config.toml
d_model = 256
d_mlp = 1024
norm_place = "pre"
init = "normal"
init_std_up = 0.0267
init_std_down = 0.0133
lr_head = 0.00622
train_tokens = 177900000
dataset = "wikipedia_en"
MLP neurons of a small language model. Each row is named by its layer, matrix (up: input weights; down: output weights) and neuron, and shows model dimensions 16-111. Each number is 128 + 32 x the weight over its row's rms, rounded and kept within 0 to 255. Numbers have three digits each.
Before each neuron's rows, "fires on" lists the tokens most often at its 100 highest values on Wikipedia text that the model never trained on. A number after a token or word is its count.

fires on: " re" 60, "ro" 9, " com" 6, " pro" 5, "o" 4
L8.up791:146082098172110150117096135134105091145129150143166131150116100143098136110098162127120167133153111115078043091110109031142117110184114198129150131141155141088112124117173130127150173118139102103149159095074141140148119140142181101141165127103156149130167157111135120147115188180151074111
L8.down791:128153141155147135124146089125113116140091130089152093152072132105145089133137116119189102117164105163123080134170136124115169096140152174105143166180129107191189117156128105071130169126129085143069121192101141136164148152136204158103202136127135102144071129148132123052141164159250115127

fires on: "am" 19, " a" 16, "m" 10, "b" 9, "o" 8, "im" 5
L7.up592:176090162100148095157099107122084179107124141096142151109093147076125131123090096098114087126070109156149119159140158177186117092129124144093142166131177145094141071115159152112135126112137114108123093097097119182112137125058136143115130158093185179130125091159087173138120098106108109178
L7.down592:156122127167144130141164131179148120114076093224116151091068139155084104110156133167217136107169161175093106137159097103119198139121133169131141120158102158125111136117105131159146118204135085169158133164087141143075141100170111168141179106110088114114178136170117149111115112177126128119

fires on: "ation" 34, "ion" 16, "ment" 8, "ur" 7, "ition" 6, "ies" 6
L7.up270:210148121157151164094182155195184137090086114084150179168083102178152203177087108119117159167134132163107167104110096104097053079024152119097089150148138116103123173078093133156114104177081124147105160130122076100094135138178196128125147074143113159157147155107179130074153120136149151130
L7.down270:154123135138083106114124152129177136148156143145114081203155147180101094179120096102105128074154154108138083152150179154094154100145127156141112121119114079101155081168173195165155110108110139138146142106143103117143168137138147135079132153125149083109156132110122077096091066097142155143

fires on: "ut" 21, "ate" 17, "k" 14, "p" 12, "n" 6
L2.up284:119158109117144159127152135109136141146125168154152156119176112135056136135102082136097048095144165073132055096123169165121157126113140112190125163161125117220077153119090083142179096151087155113158172105156138146140087152163126176141117119179121108099088136186113084131123176122112088089
L2.down284:121167194093140196144132132146119095131088177096124145162142088117097113125107124104057102104108147117131104140131189024152104081158146128167100216106173111143079092158148177127132167218211135141155132096083181096123165117149069088140097177131120124150137122082146173125102093089117145192

fires on: "w" 30, " w" 21, "ation" 4, "ies" 4, "e" 4
L6.up313:116075083200112104097102132181122140041115155088153155163155102164122157112118175138141190104166095146147169090103088152096107150096127089105173139149178082107189201173149122112103128110173158147101171206122112115142114163155142084102098110097078074137075066140114089123073136147164105187
L6.down313:142124135094129117165108130139123105118179149093120177113147130175103143163171152113126085095151154134156062159161177133095076088162142093126132103119175120134136067097135203158092108087138089125120165064209123084162146103122138113098153145175188155106184218092156124157077172074078118130

fires on: "is" 19, "ig" 16, "er" 11, "l" 10, "ir" 9, "ec" 8
L2.up664:113067098150089120211118131152132123167095116122172179136143119092120076153117112104090133118089075098128126150143101142131096159103115186156092112081075128133149187127090107144202154131133146153141121181175167112093070100132125091136161117067150150178095169150130150158107104116121115156
L2.down664:159077129112122055147107211131127106111098096120112102122072197154105098156109096097114085174082170135091123074098178144130146108116170162166107176138186136148061132131168168152097181087077100146165168156154070119131079117155141080078108131145127113087158104123105115100147114179184167154

fires on: "ar" 32, "y" 23, "i" 13, "c" 10
L4.up95:150151096140098095126119103087134131170167104133149155113120111130109132137089074105139161105130130127125112108076086131107080082156120145104127176131144128166082151115146127145131095085135121113184147145112137113154142135135148167171130180137141175162181177170100110080116142105153081163
L4.down95:100114161118137116118097110103124073126126129149170098119116135154154189114129139149056079098110146117112122122109150118116120135042074146153184173102134095102172110114109129112111066115116114134120035143174135096110172106115113116069185130072144131165177117109172135125175150108182139120

fires on: "n" 21, "op" 13, "ed" 11, "en" 11, "t" 5, "or" 4
L4.up987:116125094058126118130055170221148099163140114117168147146134121101112105103163118059112114148106112187183147151130146139124137112096114139145124128049141103197122125213148171134158148089129150133132127162130181158147097063157103111167144081137152129098102107127146160145171135141106140157
L4.down987:136106131120097084160146173071089113124130162096136162090099132137132166169131142139091135111138136155092064161076108140118118155109122177107104133218166183064127124189166094111071127078106145131114164157089159083096161164141097134042086190118137111133135094116145189125080088124106158109

fires on: " v" 31, "er" 11, "ist" 10, "om" 7, "g" 7, "or" 5
L8.up681:162097145146149135106133155109123151159144137146113096139168134122108143154160172139096065149171160113180176089127085091101173142130076066115151110138106126168127137165120114178134136106170097122099101151158174118143155139110091102148148109217103098138117105105123143088087096105145116101
L8.down681:091165097110139097113149150121172091092171137171087146124128156164077146081106083144072093100077128125138180101107213147175122116095144162163169140134161081137124158093140065119122140122132150112121124115095067095192117131153155155152142143090133180080147135125135172191125170141141117138

fires on: "d" 16, "g" 15, "em" 13, "s" 9, "ust" 6
L10.up575:165128106149113128082134085118115149121099148051099145157129101108119081167144235094159132119120132148108169205073133152129127069130156157076139131118151142120101125172118180160104159109156178079107131177097124117166113130096085074136124125174135113143131198149143074069136129068129178139
L10.down575:072116132116145112117130150084086095163101100139168194096117147120118105093095150125068136121161134103153152178087124092165137078110165121126063182160131125150076176178105124119118123100135185108148133110100068116079106139110159047113116105137103162154136150145148128146154149138128148121

fires on: "l" 22, "ul" 20, "ong" 11, "ich" 8, "in" 8
L2.up951:080156100047089124088100142126134131190194207135127154119082097088104082152142080084145144117092149180122150128110133139057079122147132152112152136133135164131105114192120159137152105160168073098141101128110187165171149143165081111174144119156136123147219073125149140109073123181156046165
L2.down951:114154139105112127161114122140206145157103099106093078113123115078131085142128103164088115126060101126166058117108160172108104146162107144096098142124138137138108153103086115145090098096150213136089209147092169129103135144114121128140144153086112156085156098127128172095124128122119132162

fires on: "art" 14, "ic" 10, "um" 9, "ct" 9, "or" 8, "er" 8
L8.up125:119151156144145082058150129102227133115154083138095105182129181045174094180194120154127125107105080174132182096065096130138125097126140107136182157111142138131168104086129101152129147150063121107107155099091117166152021088078145128149109163125061160128066131144121122127075138127152091118
L8.down125:087125180157172098181117158094120097133136153157105131187134148170091116109127085112137181146143046117175146134191131087127147113126090127198162117180162096149121114131129147217129165139085166149157119075115155141149128176148129102120159145143167104141148152106154126166167234172086142139

fires on: "-" 13, "is" 10, "il" 8, " e" 8, "ig" 7, "f" 6
L7.up530:089157150076076118132138164170097114115105139141149165084093183158089093146171080174091050127129193079157111140078097125155142103104143149157085147126103092152177059153119163130172209108123093136138045148122161136061111161125116129126154130121166180128054072108137136118181166121092056138
L7.down530:135121041136156104093138123170128136086117092138136148128132180196133147136144196159158152143123127178124123130183166108150077138083130098104102140149097138115107106105180111164124120177135085115137137151167098088128093126157144132113121155177118091071156066134106101092148140143158129113

fires on: "===" 55, "g" 22, "h" 5, "d" 5
L4.up220:197124066106112113122131116146140085133154052078093097149094135120173194209135121096128128096176113163098157172107148146196157123157121127150143159157144131074094088132105130125152131061176179123159124144108121116078114127114104120131153131103138147172154123125121140105135069061076135125
L4.down220:029082089105130092168118135075143156146079126133145092138135114108090091120125169094108153135094108147118136141153133108086151135114088069150041146147095172114113129170102125101161095122153151180066107130163118139107102078163129101094161122125104162140065165106078172176134120127159168179

fires on: "art" 27, "er" 14, ":" 14, " –" 9, "t" 6, "-" 5
L6.up783:117138093074109133127108147158161187086130073165111120145195158087179094100175127138111128127095134089125141096127151122083155142086056142128122181125145133095179117141145082115125118138127098164125136112162111087162115080108203158156155175082053135079122168150134156107147065155182076086
L6.down783:139183190151185147136137188137105131132108131116121172164119110154130129123126102140141103111169115155060102118050121090083125133129176097109143046107136153127063109140110173136146165106105187137112151119152163128088075159092062128125156170130125174140084081135116099156172127117101140107

fires on: "ur" 29, "er" 15, "ra" 11, "p" 5, " " 5, "el" 4
L8.up227:145136177172079182114095156130114102107088075097103161140135152117096057128099157191076130159100135023168121172095075103151145164111172098128148121149119083183130115150160118124181131106141134076170144107118127107142195114125091112144189126173116168120111144132170122105139159132096085092
L8.down227:164140108142189100134161113127149149102084167133168152145185142131117134089170184093173127092100167144194069107137159130118150154082122108171131163120164111095157104161205180097124133093134146102124149141120166141163131155140066145193121114065174176088166199183156145120128083144205166132

fires on: "is" 18, "m" 10, "i" 8, "d" 6, "h" 6, " C" 5
L8.up445:160100128146089129107164119111190160131147138156110124139196128142149120131134133129176155141169129170150164163117093171150118119150156101148126132130111118112129157106043162125099102110130138108135135174125103085111105160157105138127108131095147160153160120050085164089130088098146184138
L8.down445:032126152096110136098121159012076130176080139136174096056106109153190088194129136152138135120140079110135107195180117144116185104100111126171055093088108149110131139117144160101099156104160158139129111065173127117117146122181114114174135088156097099121061110113126115128158042112173145116

fires on: "g" 43, "k" 30, " " 14
L10.up838:162160112149108156119151165129073145081110121147093098218151132148107120120160130185085126121121129134227100117121129180110103109109095145173147201146142101144161113110181089113183045198160121108163104141119125079129095077087180160118075048133174158158134156139160094081083189072107082131
L10.down838:104161139123080206126117134101141081119174163167078129139104183158126123150127098153061102098120084143142086115098134064111175143095138133148067156162152056113106127139184108082154149147122128086156078154107127187151084112122059092095136136120173166129121159083132107104123137126157124141

fires on: "0" 82, " (" 12, " " 6
L10.up119:156096112095085155176149111115105146170103132137116150112132060131154101174138106180123144088063115123184113133136104153132074115156166198083106209143097121174180150113108190110147110136095135142109097146107105102117051139143143093120140156148109160130137150138128116045108148145107110176
L10.down119:112077111176117098125124143120143122120167137181141069152146158103109081154149131103105137066118076141141122130097120125091110159158108165129100230163080111184145086165135080110121095098150120093105111173126062209123106134092160025071162157174104167152102210107140135139163109126137076133

fires on: " and" 22, "l" 17, "m" 11, "j" 10, " w" 9, " from" 7
L6.up580:132090101102098144106139114130133078165120084152081107130136153138063123139151143114042078150184154144085118122047124097109193111137112210135132087174168151135138149109117098101164118150043147122157127171126151116138155094133134156179147156117087155175105131105140129157123124064149107130
L6.down580:096125122106170171100143081102115139131092090136143157118141179122126122183123158117091127130069101176137130154163076134166126116120107182103156104108130150140155104141170170078156199119127146097134083106122134128119075098087113068120158054163141130142145143107175173120152136127137195197

fires on: "v" 17, "h" 12, "ed" 12, "s" 11, " g" 8, "e" 7
L7.up181:129146110120100096154152190129100128138042113123198123120130138090166126190081097137182116131107122134114092129031118094140107141150113096093105146169139135092091168212075069104107097140171114165152128107093109119107162171163123109142154107106136139078186105173120124105109101106084127118
L7.down181:115123094141181127091132103103090125099203066097077190124115156073156152187065140162168120147082095173127176105144162131163168103181123112070168141147142150085114115148161108151123105129122137100155083146176103118100083151139112032165120090144127142110041148117145098134119139088061171154

fires on: "er" 19, "he" 15, "re" 10, " of" 7, "it" 7, "ber" 6
L4.up955:126095093110084117234091113107068088157141104122089146157101108157128104139137096185128150124115120116093097106159135129124138102198058099137152163121096105125150110137194075104152080101175102107130138135160153126138118087115133171125168153068142123083164143110117116128114124130151079111
L4.down955:145171179127168104112153074166177086107156147133119066160110119135192128181135101133112137101158128102088107120153076081186140151128168132156103084132101139115135125145151167149114200162152154199108135138119114093128126178054087132085180108155143102156123108183153105119116093179129158089

fires on: " of" 18, " his" 18, ":" 12, " " 10, " a" 10, "s" 7
L8.up363:112151138153097199055114120040158169154163175120084122188108104077206151169142141125162156132111122086117146105149127106165146107160124115103125168094182080098093125109086161171197112137113168122106107143122141165101161162122160139110110139144123071166113111189122121113099145133204157151
L8.down363:176099150058130069134140166179104113101084098143149146115077123120147100127095124148171072103101144098107098148125098140173147125109115137133147107106076126080130155152163107116120095120110188119126112184143117137140098126086129185139017143142168135145164114102180125131124124062068137126

fires on: "t" 25, "m" 21, "un" 14, "h" 8, "n" 7, "k" 5
L2.up994:134138142062155079138082101153126112153144150183122094151147102100085139133089135110114092108128136083128115170117178146110159176167142130086120131121135159103147121078130163115075111141069197138153163134110137086112127120140126123120114154104116149139141171137091112069137089110106138150
L2.down994:121131131128137153198214102091079160102151155150131119123095123094174055151193098131100152119139141133113167141101176065105091126115104170135104196145107148123126188213128157114123136072135146127150114140142136116134108153185151151167056069098177127083133129142080108110128127071099084163

fires on: "al" 16, "ical" 9, "ic" 9, "o" 9, "l" 6, "ess" 6
L7.up521:147143058154143124188095169122061151095110143124123126123110173195145173113107159147125163129077107153119139133141164129100171117118160142130093117097108118121121073176137088192143105081094086106109097124115129130142065131131103158162158146130163187146180142144077139184136081085153072051
L7.down521:099196119096174132132128146142197118097153088154147117104119128151147142145143137124135097149116153126081120133148123130043149109169125122108137145173127100177099161080118179103165107084181094136114143103202093142124114147127117133075159090098093139100146156147061104090152142112120064171

fires on: "h" 20, "u" 19, "an" 10, "n" 6, "o" 6, "a" 5
L8.up499:134086117139102162123121108084178142113068115170161114156173152168101122099153103103122169097076079129149191111095134105120093154145147072144121135140150131135061117110082103124166168106166168186111133163105168068138140122092137117135092129102141129125135112133165093108118115069134127144
L8.down499:117156062028134169170096133162130130158120130155118129157114122118166172140111136139181121184149106132071137134146126130111124172073141067159200088156116175114142130120109166144165151149156126126148183174183133084096106107084145142123058129058120145135124164152121145140134115133169116182

fires on: " Ch" 21, "j" 14, "ber" 9, "ing" 5, "m" 5, ")" 5
L8.up691:119069149132118163130111153158162167163114171119080177118172111111140159138116118132129154130172102218126113115086143173116143183152107167097127174194170132190076146099120086138167141126120078056171131172129149139090168073122083122102144113117139182093112139064080123164147044105122129106
L8.down691:131119115102091182088236132093103157107149077108183179133064159117096126162140151054152107169104140097142138101159137097096078118147154118115095149122140143120149134134111135047089165121123079115187111129137122145182090143161140097185142105142091092116149116116142168112162085155148141099

fires on: "h" 58, "ar" 21, "ur" 10, "u" 4
L6.up225:043127144114203108105079105129138131125085103142072101149140187161113160096120106089133178132150142105139117106081143173097045121099150169182140153104160146141099144075075108136185096104099073067149136087180124109133184068186162132107099123063125126121073073117161102088194107138137132122
L6.down225:150145112114120147136119066111154134202163098143140113126108120125157130095136151165162111146154127176071112172113145079132108185102102132130147113142142165142093113105101172138088107108092124090172144181114128077127196113122080115095072102121136145184137183126153185133122107086140156088

fires on: "a" 17, "j" 12, "r" 8, "h" 8, "ou" 7, "c" 6
L8.up527:165132099177172112110117127122123159116106130120165149108182062160094159160109155103219170129136158137117146146137101058057100182152112117123128142154130068134114131052117120137106147093152086105134143075196096164059132098135113072143071156174121114159124120147130142138132076122138153125
L8.down527:123109112100122170175084094122152076142092175215143101138108198145090178097138124133119131175126090106089145167135106138089057139068137161176187135159113079149149105113182107116129119157161155094189166161148052039122112092168186179115097127093084065075151140116120124146117104126133147161

fires on: "es" 18, "e" 16, "," 15, " h" 15, "re" 5
L8.up371:141100108157156088164134088120111137162117125152128167096076091104141157178068121141100142113125134172191123092101145074134137007153142101139127096142123124129131137182132099138132120086126105118149094097149095155108169175114126082131076162110119116094155130134020121160101130098145137152
L8.down371:160113096098131150100151143189162158128121112164066077139162174163106117074062100113158203106171132061099135164122130107083171105129126144150142103144118150140172188104130197174126130090111118067125127144137165073150174133125104112135048114094139175174121137122141121166123163116148196102

fires on: "n" 29, "^" 23, "m" 19, "ment" 9, "ew" 9, "ition" 6
L2.up370:130143112143120105124115111134131090105032107166134135168095108115059116148134115125129143144075063141132172117136165131131170083092091050062082143117155193127184087078164114111126145123105172159175155118181172080134185159134127117112176117119154169122150156113085110115165150158082116171
L2.down370:101137084159110122199137153160132125099084126206134141104090124118090154129135071144167141087094108105115106129066126084136142160124103185182119142154136171061064138117127169149135116118105089128144149145056102121171113167110219079104191092172122089121118159098084149171168136135064137127

fires on: "er" 43, "re" 17, "her" 14, "or" 10, "2" 8
L8.up329:142102117197124087151157130100167077112162202164151125157111189164134176045090156110092077143130151096104115160121111146124092182161116159135135119139104112106157111114140088137103161113182058169113103103100174125149185167163104089186074122107104123124185153130133129108075098166135145125
L8.down329:158139128202073098130163138122136161099137115114141125131101168132108114105149176089119169150108091132110149155190121057177132137107101144163146094192057120146096104127165150119115159096123058068087158124135105109102102209147070080163085111121091124103153117120119078101041156127120096094

fires on: " t" 33, "are" 9, " T" 6, "ber" 6, " of" 5, "t" 4
L10.up581:110123144117108072137197096126142143181161124154072167082139127135125065216090110167118073134130125140146084133144102116133185086127078099101120088155100070160151099143113130104151144057099137146099194120163139070177155163152094155100153122114147127131157120148156158123071090133083173122
L10.down581:127179130139111157145094124136098098139176123139142137134108103145119101192130097116147097068156130157080109123104114092166099109169162160158114119123169134166136136110162089136097155130195058132115180207144132131107085223067165171118109172143159181111104083097105115142105128143138126119

fires on: " " 23, "," 19, " t" 14, " T" 5, "ill" 5, " de" 4
L8.up24:165121144186060127067156140150079140181111089070100092153139081138104084142067089091138127103167076086164172125125142117116139138125103156063134109137114093087144147109107156094152158105111118105100165137172159127174169126162107166122104104058097111133182151136170171127101099214100177140
L8.down24:134120119137132106142129125142072100118128164151078113142051102141181098144109126173114137138094171091096069111110184151134104101136157112158119158107086131085110092122170115193149082132084116165078184150135137120175161114118133162074115111127138151119144096102107113092111136187152114134

fires on: " In" 28, "en" 18, "n" 13, "un" 5, "oc" 5
L4.up929:131182181137096147117139096136124100151188137094123150141124143145125098123100119102156135156140122154153190170172071103142111135148141156161086179092153131162095147131066130134174140135157121162134162121131149122119128115148068082155060203124141169172058154138087094140169095170173094118
L4.down929:185080161148114156112104121157102111118187094066167150095108123124124115150111113160113070070098108125073140172145117179099131131092073170152075098145180123082093088239119059104117093120134107113102150143113112090125096138107127166106126145183146096140088093164173135155127105083126184110

fires on: "ig" 16, "at" 15, " of" 13, "ul" 10, "h" 9
L7.up161:155099134116082097112124161155151084173140076065109109157082126137120159129126085095162090149109183101124074146141154198118095129141153139115151106113137138137107125145144106125124107223134129148085152079132064112164202121172118109153140145131208114114094147097107134077227122091099120121
L7.down161:187160178066195132111134114128134151082120124112162073112146106145114115155156146190146123133145107137111153120092116167115106132095125079142064085235040095152139083154106064103106130084104164157121146192100122097141093120223119116089148104147118159117158099138124120080148149094090071123

fires on: "er" 12, "her" 10, "ig" 8, "el" 8, "y" 7, "em" 5
L4.up280:179102170147161124167143175103105122134149158113066160194125173169117082085150157144119109162133102048092111100140080146089171182088139120150150119167157092174140152203139071154137098115163152119129106141067134094141128170123143047107093165127155131138145138085144112146153158204121138066
L4.down280:165109043106124087135162094150119119147085154106146097189116095133132178116092148131183113170140155074124111179143149077154171124131156105125112137154153119113121110125191126214138127081184095098102135076088116076106135201137083093111129128170097140134063182128094140169115120134112120183

fires on: " as" 18, "ost" 14, " t" 10, "are" 9
L6.up591:173091094178127098086160118097150192137133141139129124118141158124117108173095113070128107160121122113183106146148141138155113093127072131087133158095134156160159106071104130141133119089168109132094159115161079152112081127163083148182143102166126127124173092181141151094154137086126105139
L6.down591:153103167118099101139114109150114174114105098131155146118127104105141152113148113123157091042116167122121144129107103112157105155122124126163143159146216163132140108036110136111117177089103057094086143138113140111107125125130132143090126172132149132162140141176124097102101127146115114145

fires on: " to" 36, "," 23, "e" 11, "o" 10, "ld" 4
L8.up205:147066183128160126113209133108082144159126119056157155144108085074092153109090146163152149126161074087127128137101170147150121114167131161073155100142168101171137135128190157122139071091111144122126097147187111127086141116148084126129137114155125164134152172126099169133162131085111113148
L8.down205:132138089077121132103113121191153163136151138149118126128177185198149089135094127065080129097127157140088127108140099052179151113091125167132137134124104184096157123124101115147134196129112122108118168069093130121090105125103109175122087144165137095133094181084096156160100174146184159115

fires on: "s" 34, "c" 27, "f" 24, "v" 14
L2.up372:142105196149125163173093145165133103107120104081150129131134053074117159132174124193094174197153162127121097153062115117144127096156064171160114158086142098099114136124103057157111191093174075133088142136123104201133144117105160085165115118114092100160147095165126160109151082122153182107
L2.down372:116140108137134124124154174119159113118147177195106200171089111151100155155118148109177107081168118118121100145084094131121152123149092162117075132099110137155125109085111151127152140128105150040137134177130100130195103137144121068107109120174146156051148153101102097134057152119092145124

fires on: "ou" 39, "um" 16, "ul" 13, "w" 6, "al" 6, "c" 4
L2.up526:165169105159102181139117062118112100116099087154095150157115172182110177171059092173209132143108180142118193118134083126120159121137140116175137066123101076142130071144156132142147122091137147124109134099143160140129128121171107183143141103127101158154120120178119129114094137092113107235
L2.down526:181137123107124145110135132125085134180150111117065116083117105150171131075120097113039109136103172183154140135076116186117138123067139118115126065113134110117141063079104115120118138108111101150137152102071110054137106160142145155071167131090149073118088090080139124111131144132152136172

fires on: "o" 35, "y" 16, "e" 15, "op" 6, "b" 5
L4.up892:078102100122192124074123130113100103137106094097123126123137172094136129124211104131146125121107138152140078133102108125143073078171058145143088157084062123151119159137145175122159095114185137167155077089111102186131103102157164128153146146117142087140111177135117196130202116157119118122
L4.down892:193136144136056130103125154119129135082188074125137148180122076101083135044143166104098086186149141126115184109168167056138101093084147123140150138101183155133161129113167120082152105087185141136131104116126088192121126126109138115164123117122147173082094052129161088094118133137146154121

fires on: " it" 22, "her" 16, "ro" 16, "y" 15, "e" 6, " that" 6
L8.up754:094215122169097126134118104105115108099166170132119130087146137188140149093179103106112121116103114095132090140090141108113127145141162089083148119110112091175119106111106119141188147104119093119167156107102107167167133107152140097150109164164100144166119142118188245133145105146139130092
L8.down754:195075154149098121110105187131089143099099073108176116136148163116092128122168215102136112181120157132123136135136114150151165114106111181163119150142199141180144168087175126092138144125166107058107084140153168209153160173085162107123091111099089148134081112125130091096107125124149041119

fires on: "i" 13, "u" 13, "ar" 12, "an" 11, "or" 9
L8.up148:164113091144164103133144113124132101120132182115086196111152098157142172170116059133126092114160120100127142094058158097157137113074119174147155172102143135149165112199134115158090116177172075053194099105144118156117156139141114133173140183155095152137139113150104135117107135057066119123
L8.down148:085134091131146159197127133191139126132168081161114132156114150118143141150131111137101101138113158139148178119114127082083124137146108117075145047083097110140161110103092175122032134140099119168067107150139146116118180042132121164091147131133125089134171103131155122114147190129158080070

fires on: "1" 17, " st" 14, " N" 14, " St" 11, "9" 11
L8.up612:174122116169120081139108061110088094144124128095117119176083093129075100144111134120142103124138088133124114097163141050097148154135155112138180148187174068142127126058157132117135125115112125081144101139143076134157121134095174130171147106154067175100095120124095100084114194100215143110
L8.down612:099160107109107124128134135126151066150145144108186180093095143137124113146080135148183106101176134144067105166173117129089066100090113122151154093115123129085137121177120175066073120074120120104136108140108092148123120105092099046172162096142173181135153101142091141082092130096157064147

fires on: "le" 36, " p" 18, "p" 16, "o" 6, "ep" 4, "e" 4
L6.up878:064167150159136092100098096148153124118112153127101125127150097133078123181145093066200131127167153131098121140149085166171120120162103134088154127144154105131152156115180181162146118100115121126116097110098146149073044132160083075195200101139107142138163187148104070132119193107156144115
L6.down878:157123170121062120111110154122086136132180096144102111131073141093137132047129095159099110159100114120099104178118188107137142082077097092153120135108155186157104098132103121099167107129199163128171075211109118098113160120081128103116142120128149119122110176145111129147101059140103119127

fires on: "e" 32, "es" 11, "os" 11, "n" 10, "s" 10, "em" 5
L4.up872:116137068093113058094166124162112119078098096112117090117147137107142131098147127115139133134151133190146095207128099117108084093073105129136189132129103145107121164148091123082143114135156119136116143144128142107137174098157084107146166127166152088053066146128154108134177139159097130116
L4.down872:090116137170206156109120119115146105149217147073127174143158120083142148138113131152079143146096165067125091082131135106148181116116142105131126114131089176132133097120178159150068118097063122115133104142163127090078112165131131094133133191141109129137170098070108161131080158132119137135

fires on: "ard" 27, "ot" 14, "al" 11, "all" 7, "od" 5, "st" 5
L2.up16:127137089111136126163125101119079140181142087158133094117139107141191102078143126083127145138121151127141133161096148172153080106074119086139149135138163129103058118159116153174094170074064133140116098119087105131177155175115092163105137063204073153131097145137099108132145119123160101167
L2.down16:135113158152104091190159104103135135120097159136127109116131161059117129171189132147101139160112140110141090105091137111087139123225107090088179116101065156136091063150160102094159124136154115086139119116073106154143134103106136101177171102093157148134221082140114156188136144098056168095

fires on: "ate" 28, "g" 10, "ist" 9, "." 9, "ed" 7
L4.up307:151093115150110154153107138161113156203086208255123104146088103147094154140137121127090074137112110129129116147083131082107132104167133066161110118152067156162102119156090162122168121130134143137110094088171135119129109135189125174195143155191097133095118133078138067154102148086154136189
L4.down307:125170139128051170155139030068127108113150175101133117138115107136151164159142142141129118095092091102130154153154155116080139172104144164083118181134128107134126161136090087138129097099140113112130095146128121096156155142155162124146130170111100182083210159125165144140151101085161137137

fires on: "u" 15, "le" 14, "i" 12, "=" 8, ")" 6, "es" 5
L7.up251:127138117075201104088150161138076145141165082076178101032106070157080111157094123114101158124174105182124131108152157137125080119113131112123094105175112167096108104122087111111108121130114115154168148119196119164148159109106111132090072149161089200150156179097144124113132110118094139135
L7.down251:111148147097105061176143130130142118093156094126133120129132148164153115183138100132126152136150105069045107159130140128140084127134104192154100073078066117183131100147132093114110164150137104101130177137148103116098115114149091088144159134118148166138136156118172126103095136138119176108

fires on: "." 24, "1" 12, " a" 11, "9" 9, " is" 7, ":" 6
L8.up254:126104162119112137087186074085139114173174167111062133116076129111183150166048137070128117122104131152102092167169106097181185107128082060151155202130221130103155141122166131106142127095127093113116094085131095105113131097124142113131137117087125121158153098130168120101085186124173104147
L8.down254:095153127117156097146135149082223092147098080194155141107124134137100112137138097200102100120118117150159140104078079120052094166206095133122104087045093172052114148197104113164131178156170100110145092157062078120122044080125118119170133166144153150133181121115089136107098148128138186043

fires on: "in" 20, "g" 17, "o" 14, "u" 9
L7.up611:120076137131114222084115112150164074155119113184053070143177156110135123079176092147135189138072119129095106092129016153130098164143160121140135158161139139102166085132075092128112141135137107193097117152092178141159119078142131128114090150128068126141106104091106146117124160112158144139
L7.down611:123197108102111173101168093114137175157130077151095107152086098089165071085144201107094115136132089126129172133137200170122104115123070149180180129124114159100097121110097147065066085123115073133122106117142106123069121063124132172081103183066196115078141118103137137139205081140123110069

fires on: "e" 24, " se" 15, "th" 7, "d" 6, "p" 6
L8.up450:142100153141129131097174138083134123113140177118071180124155100095123087113126152131131077141137145121107120164152163113134161140149210200099121169100148191091152162079132132112051120165161129126104136100096147073148176164125131114137125144130120120137116147121082141107127054175132185095
L8.down450:112203118093156120149156053113157138117155121174104131123070184143114143178105118117152140047125092104122072084140132063125132105160064163185120068117130120107064145176068142104117110131095183125103122118139078123100143146126128148103143146121126150159208130138147113140133179137140189078

fires on: "st" 29, "z" 9, "a" 8, "n" 6, "es" 4
L6.up572:146113110078172112162104164176090171096177207150171110178159193116186112122124116114154114132184150131182135148142169108105072142082165133115168087113091119146090098140133090128117113149127142103177150174127154079105119135196146096054131079169075108159111122127135111112150124159112095180
L6.down572:120155134143130169133149125074138126163133067145110111145194096187129126082130121125125147140140144126130102042173123134174144086133045154141162101139128171117120153139174185057105121115074127175114152136116105148116119112112152074143112172151182101129138177128112171111073182109124143092

fires on: "l" 28, "re" 16, "ul" 14, "ol" 9, "p" 8, "ic" 8
L4.up369:143140149089089150148128171126110120193139143111094096114145161151117128099164114133123143151075133132170123122121179112109112093131169138058196114098076165157155116174111177191128112088114157151061127130139071138176075118109115164170127105107162096122189130176029135170103107165118054122
L4.down369:114143042167100170081122161157148112164045084127158047074217188175154078137137127132090071110099161101093087139151134086109114166126105089135151190072117119162118157085099136096105202146147137147121129144090072135151165167132098153101124112172155162081136111089115143142118113146156118170

fires on: " and" 24, " in" 19, " for" 10, " to" 8, " m" 6, " at" 5
L10.up202:150105092144160107154115161052023110129155125106113076096130202075120111186148151143120093154133086120059130079117121118094168135137120127065117139144105133153102090138109113116106113118186121145142115116090134124092097105058107147159181124158118097168129150147114131138108090123117116123
L10.down202:111166137112119112110101074154146125156130123184139048142076037164103122171129082116093130107132136153110140135139138188091110105111173157116081147106139101121125129155078165207147144114112148174163142089129089122110128098114099077165133117115125138157128090127113147158088184146076122139

fires on: "d" 29, "a" 15, "e" 12, "le" 10, "i" 8, "or" 6
L7.up401:185050106179116109088110115091164116150141053075120171105122121097169126066180043101168151146100098148132166134100104139116128157138118166124122144153080115086141088069106129128050192143144107089125118108160131112107122125152160107095110106177073109100055118122152146168145092174109177193
L7.down401:106161086071158108202177115134117197063188120184157166152125134115119155097128108132100133111124147067100083132177149148147133091092119155188118124081160091179111142182115160184150089148120099109137137101117137160107098184151120158167129159162196167115179173131122143089114126076108131089